python train.py --num_hidden_layers=13 --hidden_size=192 --num_attention_heads=6 --num_key_value_heads=6 --head_dim=32 --intermediate_size=768 --vocab_size=919 --hidden_act="squared_relu" --norm="rmsnorm" --norm_place="pre" --norm_eps=1e-05 --positions="rope" --rope_theta=10000.0 --rope_fraction=1.0 --qk_norm=true --attn_scale=0.294 --bias="none" --tie_word_embeddings=false --parallel_block=false --extras=["capped logits"] --init="uniform" --init_std_qkv=0.0232 --init_std_o=0.0 --init_std_up=0.0232 --init_std_down=0.0 --optimizer="muon_variant" --learning_rate=0.013 --beta1=0.9 --weight_decay=0.014 --lr_head=0.00932 --max_grad_norm=1.0 --warmup_steps=0 --schedule="wsd" --decay_fraction=0.782 --decay_shape="linear" --final_lr_fraction=0.0 --batch_tokens=32768 --max_seq_len=256 --doc_mask=true --train_tokens=173100000 --max_steps=5283 --dataset="wikipedia_en"
MLP neurons of a small language model. Each row is named by its layer, matrix (up: input weights; down: output weights) and neuron, and shows model dimensions 16-111. Each number is 500 + 50 x the weight over its row's rms, rounded and kept within 0 to 999. Numbers have three digits each.
After each neuron's rows, "fires in" lists the words (lower case) most often at its 100 highest values on Wikipedia text that the model never trained on.

L3.up739:498496489440494474504519573541514582454557470471490516483560555587540537538527450554451511530546507378565572444469465586475532545568460453483409505479547507560487459488498467513499518491430540474514533492474515467457599542488505493395480474523481513568488433483557532455459471504435425495
L3.down739:458503434471443488528489483431584517376480533501510522507480486460466508449541529507478413416547493410467520484462502530486486480455461479509500578582541527613490480423428473487520405473551476532453512453585436490397528470394500460492469477511634530524466496585537447489439415457473520495
fires in: "born", "bond", "based", "life"

L10.up731:594453528530489538487509516504491510505501523468592505560569530464515627433529453473608442487577524541476499516523454459436487512510532414526537484524552523476487551490618519542515425483403517511542474472523513527469508513539513472478477651558506482512476416494498490472480550518574556529
L10.down731:522518503475536464395535454524411581508416540517473448474444490508469503472459508511409401517475546401555540478517475481497519497461593540513413581498559515443458498597549503453441537394380476513590528477552445410617369501490494515533557457549533539454476386486544537450504565527431518430
fires in: "of", "be", "length", "lantern"

L3.up742:425501539455486521448477418468479407551458547464526509587450582425583549504523418546399428503584520538564499557519529548511617499536514518489477547506519535464525456403511488474503515525513447522490555350478467493559429526523443551443518565540555572522479524534581449491555484546439553455
L3.down742:576430499504527446454468494566457438527454447478600471566524585417581552522506525438513493655565497474475450585466496498459569526445465524555484518478518504546571390436503430439521459403486473594487500443498475448472486503593499507495541490525531442469513581576469469431502506447436553476
fires in: "house", "hall", "professional", "professor", "mouse", "political"

L5.up579:543530497551496475482519560475477501477511505505523562514554430438403461455341450426425556550582469449433576553470563557479500457544418514460445592443512511432487491552525434568632466561511553497468562536515553535526432457478534441452542540463555571515511539461403546498508508530535483550
L5.down579:485438561547477525455565622433507526559487499432565491527573500512450488518508472564464577433492453532540526460447492518470496519456370518498521425445578454559538426575519489511628534429532584550579509547503511467514597413434568473447537468434571524558431503462445528421547401510509477490
fires in: "east", "west", "king", "when", "western", "eastern"

L9.up402:457589486492465493587382396454515488440574548422584446464572484446501515495480513536399550472536488525444560449493553392448660440538482504475540468534554537459520502480417451461482490569441431544471550591473499524506460468546421468515456467487443460465416500508545453490474515556495463552
L9.down402:519566486543510505538531516475452605488567503461522465444493516462456419473479501448458538501559523553489453572513499506548525453506456382484505493482437532436524428584517410548526477497467573557511512575534477457518486555460445544440469429579414498471532542532521483449545526401483467578
fires in: "of"

L6.up288:466544483432512516513473429580508441501481450451518547495536534470504514499551531526514505547497564447563449525438549555452599507467469507530493548454478551536483504566406408503594393465509553495471587533510508430524519450628501483408331507440461470431540410538526490507485489509470466454
L6.down288:493528578531464511474487472504521554459553488441457527475554489626554523601452411567542520543431405491423507459527538497496487531453517533519477552438484475485514544463405509548533494433495549565457573506493580518426457461568531433538573485500501434435401501453556532468566476564493401448
fires in: "of", "final", "killed", "year", "finals", "business"

L3.up507:561463461550511453425526462562546581507549437422500532529468433538513455513470478550379483513599567444566513428514537554454548533443438525595478457480458480520563431424476420522485422516552495507461502501510454444561462486576467485445624471543499453470599554495484383445488490529436438593
L3.down507:527480448460515505522492494591401508484500469405473461446493487489558448498419569518526528501495557459507553461453534639402544564499521582522467494561469522433551406486416511485602520443576554522514464520492506613504501442565419537446583468491476392523568574566496464419500440532493473492
fires in: "show", "series", "season", "game", "stage", "film"

L10.up251:533485458552462446507397473424440509462545592525448485577468493512487463447531535514520513490439441529510426490515475492489480476547510482388507528483439534558543505503471506451437544536452523532473592475527397447469533576405553490463480555517621570521473497489434533533524551517434487561
L10.down251:463485460405495464443509480527578541533454447464462459477458505619461523508471529537488445508505469539511487556501392482478594510566476460550427537478476445534439598504573494483545450385482501479500507475474501545539469500483483526510473574507415502483489473455496482459585547539475531529
fires in: "is", "was", "are", "s"

L5.up335:508531494486442459509505452511503402521493461438527554594480522541541423618540491466448495497517573514504442508439497445512505475450523481472517588536483437412535541536525515504510499413375404421541515577510481479445467513480550421533456442534487471469566486481553430456498505454443444541
L5.down335:515532441459570475478530483512449445458483441538517510482548555520454495580491550564564478529543638516519485504468535486553535515482493511563462630495410419495536435579506541500491515384493357434505372529439448512559503507525472514506556424510502576511568500557544511504542511434458498533
fires in: "3", "4", "30", "40", "3rd"

L7.up547:511472522442549430435479428452418485515479481477527526522468628541606470467466487519469490497498557505544490485620576458438575530480522429514429482483478515472540508405477481437453442453618513486453503460533510545402499539547537493450440440502494492354480533590492530461455449592601549545
L7.down547:530452588465522540561547441546498472556453569535339498477494447452538539560459510478484423421543499543517521595563481495487572492462471486436482576500524451481422588490522511421498488478585548585479453488550412539447556548553436478543426478466477493539459527500518432537536496420533535552
fires in: "in", "of", "by"

L6.up408:568614506547554495461457480605446497441559510580509537599496397618401435478566410441510525419432501533400544428523554455444523471557509452488458531513545516530441424527546535527561473437537535413592530429426478469478431457481485512457494483510488490492503437519461545440477627600494492532
L6.down408:521459436510464437598526405535477531473512516437462440453486479494378466485544522471584481458543419439453471509502504456508458484574477555533502527478452517423454469539564517572528535466553607519450472535436482502481466421511602424479536441521511498504586480494516552522514524491483531553
fires in: "of", "ireland", "individual", "ivan", "offensive", "sacramento"

L9.up113:540410479538463383444324531472561480462491529597379493452467420500581492505512478450527432534524477416497484440489490483541481493522595485485468551490558510475591468510407454572506497521481487504425579518436478460468526545488486445471441536566575518477444474459570555453572471473476478464
L9.down113:527482417610489603460394502405491508479492512500423529490554480527508534551439503458494498504454606502469388534573481446447508530482554468512544576536600500487489449413472502624564507490518462505501513649464475500491445542581498469491552501439502542414396457547498407447462448538495487491
fires in: "championship", "championships", "team", "held", "chart"

L10.up558:600452483500412483550558581491496505576507506512453514507527376525564495461447483562540450508477493489524617457425444392394493559453595545437493559534460437384465517503513515532548493489539548542449573573467494475553499502530502652399523498520549503429467507464493471496473437455459435536
L10.down558:563449511473477630545478445491476529526446499504565499524492593399528525565483494611536531517462532521514552539470420513401457418597514390489436454563455528544442580542430467399575507489449521438574573603481371577544550458465532392503465472477528498482481545446448493475514469502481444543
fires in: "on", "for", "only", "forces"

L6.up176:506510563512448451458484570501488486616492522502530488597511444520410639494495492530475556397574447419482507417556491492502605486545468477478483569490556479521590412473476476535485464477541552462544516479562570495482517499463524490532506412405413492409474538443587521499477500504486524483
L6.down176:525462414492494436489512546427470511536508566501502440523498497538476539484520531570468547422534580406475481451624451527533509489471408528407475463497629480519571475436432552518502566457578510498516533568533456470552556581532501428580473482528550509489444630564438497512489477437563451556
fires in: "north", "west", "western", "x", "alex", "rocky"

L7.up94:517505480433586440561440595485470515478502515406413590532500484479542464521533483572453496532526545461547456518468411478460530435524535514448489452528554485577496494414554434605509486513456479478472514429458482493513565443466493476566478453513457504471494547431469425485410544500500517503
L7.down94:536512465471512513489477588429516425457482545485438494549427499399478431499503584547374487492444534520490496519528506504471527471472558386402445469542549502531521479431448538527489438501486380475491435412485428441474597455425449466469477549514523553454511604493512530455450565467478500463
fires in: "an", "another", "any"

L10.up317:392490495478505555497527546446567524541594595483465475458577459512493542530490513458541503500408530459473563416476490462527585536528450472505594477514520470555497416544527451483610466536552445571546595470444500498432389507428452462395416433460459535475534484565507508494545544488457522506
L10.down317:479522436498492521441556508416375479438508494499388464435580479468482476535441546511498507476512565623361442459513503508515491504439498413447547487505521650553553422497512445425509485506517428510536491440471505510444485443507439510548526487480456510543479504543511426521554495471495556516
fires in: "of", "however", "greater", "more"

L3.up398:507550476412500574580554578408466497467389457458567553526487557508569481437592502501528542467450495446670443590515550491492434453446530539516537591527373488410558424434494446424560466531465518479506530459585523551513488501555426378472443585509485547432437526529500480511463480461554477509
L3.down398:446579457533571547568483586477542423559459533420579520431505643483511468530513576586509422507491555526652523439473438534441467405538464587476479500463342430507598483507527495532515540477495478467454489529439520452555568508567474457460433511523471507502454528549535421459462513433560545526
fires in: "by"

L5.up376:434502510437561468439515439409524584526555476541490455482551525473603537525502537470400541521486562498494446442529537525473492525501516528459427433480521525487492492504429525512516537573489500452605544520524457446547517439510436507539441528456384440509515470454572455501534567519442387608
L5.down376:481545432453480557493518413517512509548577511480512479467485504515582568441551631476457571516542485540440476494432629452408548572518502417456457464484412495586478540557498557449570515500518565579514478428538519537512535503467535483551564430474536555466541530482565550518433538560375428626
fires in: "of", "until", "age", "from", "his"

L5.up319:372427531489457452504616506530570511516498528473399497501529551501485441583458601445495512540485506470507420525491540511437484410548429590578494585538602538546560518503532460539463493508418583554425568487571490459498498595459495560428513530488490495491501514489553477509532531524562448524
L5.down319:495475489522512553499590406526510423517475470537467448520478478472414455517470529410466481603415425500457515550455510552562546464573494478451509471491460436443548553472434468560397539555492498493461411547505450510531422494510490523465513477435419467469489635527479594462483453526486477441
fires in: "long", "short", "black", "blue", "white", "his"

L10.up546:521495413423596472460536467478507529531453523521471587502454439506385365441543515406496559515460432441498541456499489412524563532593502433568523479551411551344564489557535486497457458541509560550496492463521488495483598447506645498563604446542478566487535454500538662509513530495460513440
L10.down546:466538453579544471519376522553400420592455471483498440538512471434534485485534418412540551430554476392468471504477623468533482571508488488494446510405552459518578503546565516531454615409517491527444480527438467433476436460542561445478467422464585569504529478523467546548498437547504497524
fires in: "of", "near", "de"

L9.up27:424494521504463517503516480390535563505515442507528484560563528505487530622486614480441554515574501453524486467497571400555532576417462558532484537611566510420453455504552482476534527580517404548534550517515495511481608531490503487526464497518523485396505483527469483507497510508566555576
L9.down27:518537389459524395477568516411490558500547549457554485486472501437494541484570417515517448458508551505493509421459496431554509566590491476515561610483542458500578519439552495568492439495525526536528547566475460594409478532433546526428472477453539545529527528530440552518549567459422530466
fires in: "of", "author"

L9.up623:475480505517475514443540454539472458467530543527546541424529407454564480522452417502533477468518464505462492510530486413476491529505592518461373477648498532456572572487523438441456500507577463576512526522494475541522515556480484527592472511493540498493593450454578509437504464480460506387
L9.down623:480470483556596475475558514423443503521492550450499499394488466525452516495458490519515500521540466537440489528557471453556477528493513498501462519440439615530514561518441423548532521385484442583611478501541556489469575483374497412564521477465488557539428543557486545430551437491508541475
fires in: "loan", "squadron", "square", "liquid", "required", "railroad"

L6.up70:475479534491422518437470631508457543545446496562378495557570536452575456543470446609472545468628498516429521457619509446450538471433418427512481485592532452493555404525478458480486424515539426530413606481481461479480535496493538573461495373513575454379512456538514496437474504485526504465
L6.down70:444526501526529546475533433513447608524421560540492498485484475518448560524493477541458511452539470577524503531477472482578439504505463421447481518522353456489463530515466479406470516529478560491584519480532535445524544500516478481534447513513534523452561411586577557438557546464573467526
fires in: "but", "over", "by", "overall"

L5.up86:598447561446484515483609493472463501463490498519467554481472441434530478429551503488480565638547481566548519553473467467513496493591482583601523494458509549521539514529468445511437451526633470494434479408587456592527422528498467444414499434404564508515456477542499563410452399518541516475
L5.down86:558434443541457532452520596513555503473517495499474493528521494409481506550576499449521542481503473495485508500462526553415445512511551515564420459471564401463432591467529580517480495407609497579459502520491535511450482554574519461526480503418532510546519485489554558550473424458618457393
fires in: "song", "son", "date", "jung", "junior", "attack"

L3.up338:440460593589610550502533494607571478398554530513479454451473444449483500481490448504442572525489462442422536523490469475549501449472456448532489486429483473371433497549449547450465572602523587551558483495579412562548494473488488474533501554547479501470519441504520541485508548462516567583
L3.down338:513522584510491529467634516539560449429514477549486484472478461466529579438492464581439507488473483513469417462489514486575455410497523485397509499511471533433534489479417557465473646567394542603515538523534459514546569488567498429469525509463477587512404498417500503465501494456531543536
fires in: "about", "had", "has", "above", "have"

L5.up682:514575515396502460480444611550431484497502545529446620505526450513450470548516536402483478510503506487563495556488420501497455448507582497512570524494515479522460463519462542613585481464440509552497535596495468464517486505554492505560439518584458444477484489468551478475493504482495500492
L5.down682:548580527466535472430494499506511396482487480501498501465419501479463523474472594507364563452422482511519521519569481516492545478488519397523530469581502494512478408435434508545494534542486448501487522450456496462558501519517476525413455494488598585454442579502497554572484473463581440480
fires in: "an", "any", "announced", "another"

L5.up50:508423571426542535429496550505463481538485525479481468557561534459513450587502533485428514496491549472571491512413544511566491463510477556481522431498464473584586504594547450535536467481470538551506517518553437522452510472480526558510528579540556494544535590542487495478594479568520513456
L5.down50:443455517451460486479527541534454459502405573447548464509512475450438445447609513456533583519453570544495535501425499482521509542472440541459430542476585477464461557581437585392429475458574478523478482525557461529601447549550436422516519554506503499473436542487531539466472586458478460581
fires in: "house", "world", "east", "white", "mouse", "eastern"